python train.py --n_layer=9 --d_model=256 --norm_eps=1e-06 --positions="learned" --parallel_block=false --init_std_up=0.0193 --init_std_down=0.00454 --lr=0.00381 --beta1=0.9 --weight_decay=0.11 --train_tokens=353500000 --steps=5394 --dataset="wikipedia_en"
MLP neurons of a small language model. Each row is named by its layer, matrix (down: output weights) and neuron, and shows model dimensions 16-207. Each number is 128 + 24 x the weight over its row's rms, rounded and kept within 0 to 255. Numbers have three digits each.
After each neuron's rows, "fires before" lists the tokens most often just after its 100 highest values on Wikipedia text that the model never trained on.

L6.down540:136127128100135164122128145124147152104115140097105100120103140130111097150127114150126140160106150100088099093128154125140134112114122127163124163105114077144135146132134163109151072132127106109142148120147094147174141103107099113108153105184137158097129099087158149080111129104113148075150118125088091145127142089134161136111131161130136167093157129170130110159123155137121098121129143136098111155088150149138115091130125094109132144151131144141125171105131154129142157133110176133118141122091086113142122158173137088107120104117130210126124162100132128149114086127095133095
fires before: "ed", " the", " to", " a", "hed"

L2.down1509:123134132146081118129133151107115106118109162116127135147116123121113124143133141151120166103112148117097141146126111120118125106132169162126147110158141100091130115129127138116151097179138173143183122137152098144169158178163109112089168104106140138138109088145130088129147177118161141145120134096109144098120094157126133091121112157141140098152170132156105130127110086120103160112109112169109113153157161074173142144154089113107096137107117127113107143155136157171115092111113161123104121169092073175091078123150157120079133155135149148167117116133137169090093111155116123137
fires before: " |", " (", "\n", ";"

L2.down272:100142128102108146142172172128156114097115117114075132125193161081108112115130080126087178104120100159148154119149076106160105074112127144157126138172122129105119093105114149148113101137128127089136117142124161134153123142191138103131104128089137081081113137102078138141168180119136119165148120145134132128151116139111100100108130146139117115162107133118116101117167096123135147155161152137136127113134118092099114143122120073149119107128137129132152132144123092162145123116152142167096096119155141126196134149119123128144091175140110162074149113181145129143124111140149145127
fires before: " ", " |", "13", "2", "\n", "25"

L6.down378:126102101132155162113108149113118112132109079098154140111144156112111115137123135103091119125094131133115141125126121093110109155149117147100120087090158149133090130151164101116101179108152107100129137134136105166133163100124098103099173134094119162160143154104164126099099135124140200181087143110147106095115096155112146165198133163118127113155102115127152109143191130133119134114155081123095132135111130121100128139110137096103129174125094098105150141101126092159118117148113150103164170160133094160089125096117180130104132132144127117126143121137145151101088163108116163131
fires before: ",", ")", " |", "\n", ".", "\n\n"

L6.down982:159121104141087107118135129105126140154099115110148123084129104119181134171088129135123075137119119141113133107109162156081147123152194092147131132142135170129154100098124130121117117144143103122128105088132126112127107118125129099134161161116124095149149157136125147151114112123150118123166112146111136180120110104101179144129139148138175125123147141103130095133116137133090115102129132132129146148100119154148171143140140147104095139136094118135155183089136185175123111148083110124144173129143127167164093140120084087134124149126145090132140157116149103084119134138119093077
fires before: "-", "ated", "=="

L2.down555:126124110154109188081128155149126086106115125134124159097080088140108151144137105114126067172161134152079136154145132161128142107088154134162125130099123146142127144120154108125157102107180130102142094138095129112124103121123166126089124147110112114112114099115132143108118141094128110112145130100131120133144134123125167144117101158127141141151144107100099167105125127152123122104111086159192134130147135134119137136116138146077159131156125131141138108162168159167096146127105121118146134083161096142151113098152133145115136116125132086114096107137066128113141105134112136082
fires before: " ", "al", ":", "es", " |"

L6.down397:141151116152114107131078140107150090152131155148120125129133143106134135088122093097160078132133122137149110145128103150113128113100154108118098125115146161094110147126168142096132079102142112111145141111121150109147079123130124150141159164117103122148124152105126160117154106139121179120106121139124149128132109134131143172155123135114127154128131137111158142110096150108159138114137172106101109088150134133074141140131099150121132128090169148143112147104140092165144087131138141141074101153046117107091153106162157097122119131131166127122150105151118149157105114121120149132
fires before: "1", "2", "ed", "ing", "ated", "s"

L2.down832:108147144111141105068094133132150175127124120098142123147145164141109142152128124127121116171097154108194153135136114169137071163099167115129143103110142122156100138124108119106105146136149144078143140114163181127133082138110125124123104132112127072123119163140120123130210134119124148132131140092135151131141103131082137172089131133125139105139133144159116119106112102178123130099088141152140150165148092102117091115104111098127122121135126115118134119134095138168163143114140128127110102072185146141106142137093127144162139152156123120140150108128152131160082112139128134134
fires before: "\n", " ", "et", " —"

L6.down536:081152128133135144122121123157149146116142096155122097106105100128132131141107121145113129158158180128128153187105157136139169172111148090149119148143128100098117101120117120128138105156144097051136169139139098111121119127083146142124195140108145136141135139091144169116157190126151129079142142150125104131108101086114138149111121119090146101092164116119114147102106131102115136138151095096125137137121140123126102114135121133088142113122140133156117102122123141169098113139102119070123142107161114177133089128108112135120103144151109144135132086146101158144130126126114117153
fires before: "-", " "

L6.down723:117100141121101115128156113113162137120129073122157135105150121134132105156140116158181178135108116118130155144156138128141167124156176128137150139142110118092131114158144088140111115168094089171130128177132120140115124116121155117101123175117153138116120109145094124113124107143111111113152102176108095117114170142115148163120135154132139120152158153119098111117102122061121137113173171079099115149145121153117120181137148124119117114135123135126160165186129160134111147118129107140179090117127123119130185107105125122115117161162114088111151129088098140147087114128137108099
fires before: "ign", "c", "p", "tern", "h"

L6.down801:149117077169130117128130108111107125124165085137117140148156131144101125141149129109098111153124161102122126125146098169065138161120097099119086119140138132076135165156126099113131127182140096117121124169110123094180094113120134122110095147126171161107126114122155135142165152134151135090105140083145117119143115148145132145197119095160128137093111138156156148107152108119142097131162115090129152151114146110147149144130099174122120165160140138145131129101099159176157117135077099131180131084168104147120117109163105075134151124143128133099146157110145141159163130110097066171
fires before: "-", " "

L6.down392:131086135086132138149132160127124081136112125124098099145124145137082122137121134155138142149121143081119112113127102179154103092144137122136095151140085136138107102086118104141135135132083153123126135156136108098127146163092137136129082150092168136178142144170124141154115158099061150150084153107127157122159105117137139138118176161165094124130169127121105114107161120140158110104164138129086111109136133130140122138117120126130141113128126129123196106159072113124181138144132139122148140109112128161154132116155082108144123107092128104152090136091071145129126158138100142078
fires before: "ut", "ign", "c", "ect", "u", "y"

L2.down1338:104107122120103126122120114149130103078140178119125091085077090167131137116139098123103149115096151103086133192123145132112098121106163138152098096126087135107139134178102119106148149123115138112125150182152152138102133160134125127118111129110112094108111102143132133148114151129137146092187138139110147130129111156138110093170127158155136101108127134130179103136103153106125152178103131133159115159135163110125118154201137131107119115143130137129155160111125093160088113119101156122169166160156141094116080108155153120094076133167142127126102152137145162138122116092165114099
fires before: " |", "s", " (", ","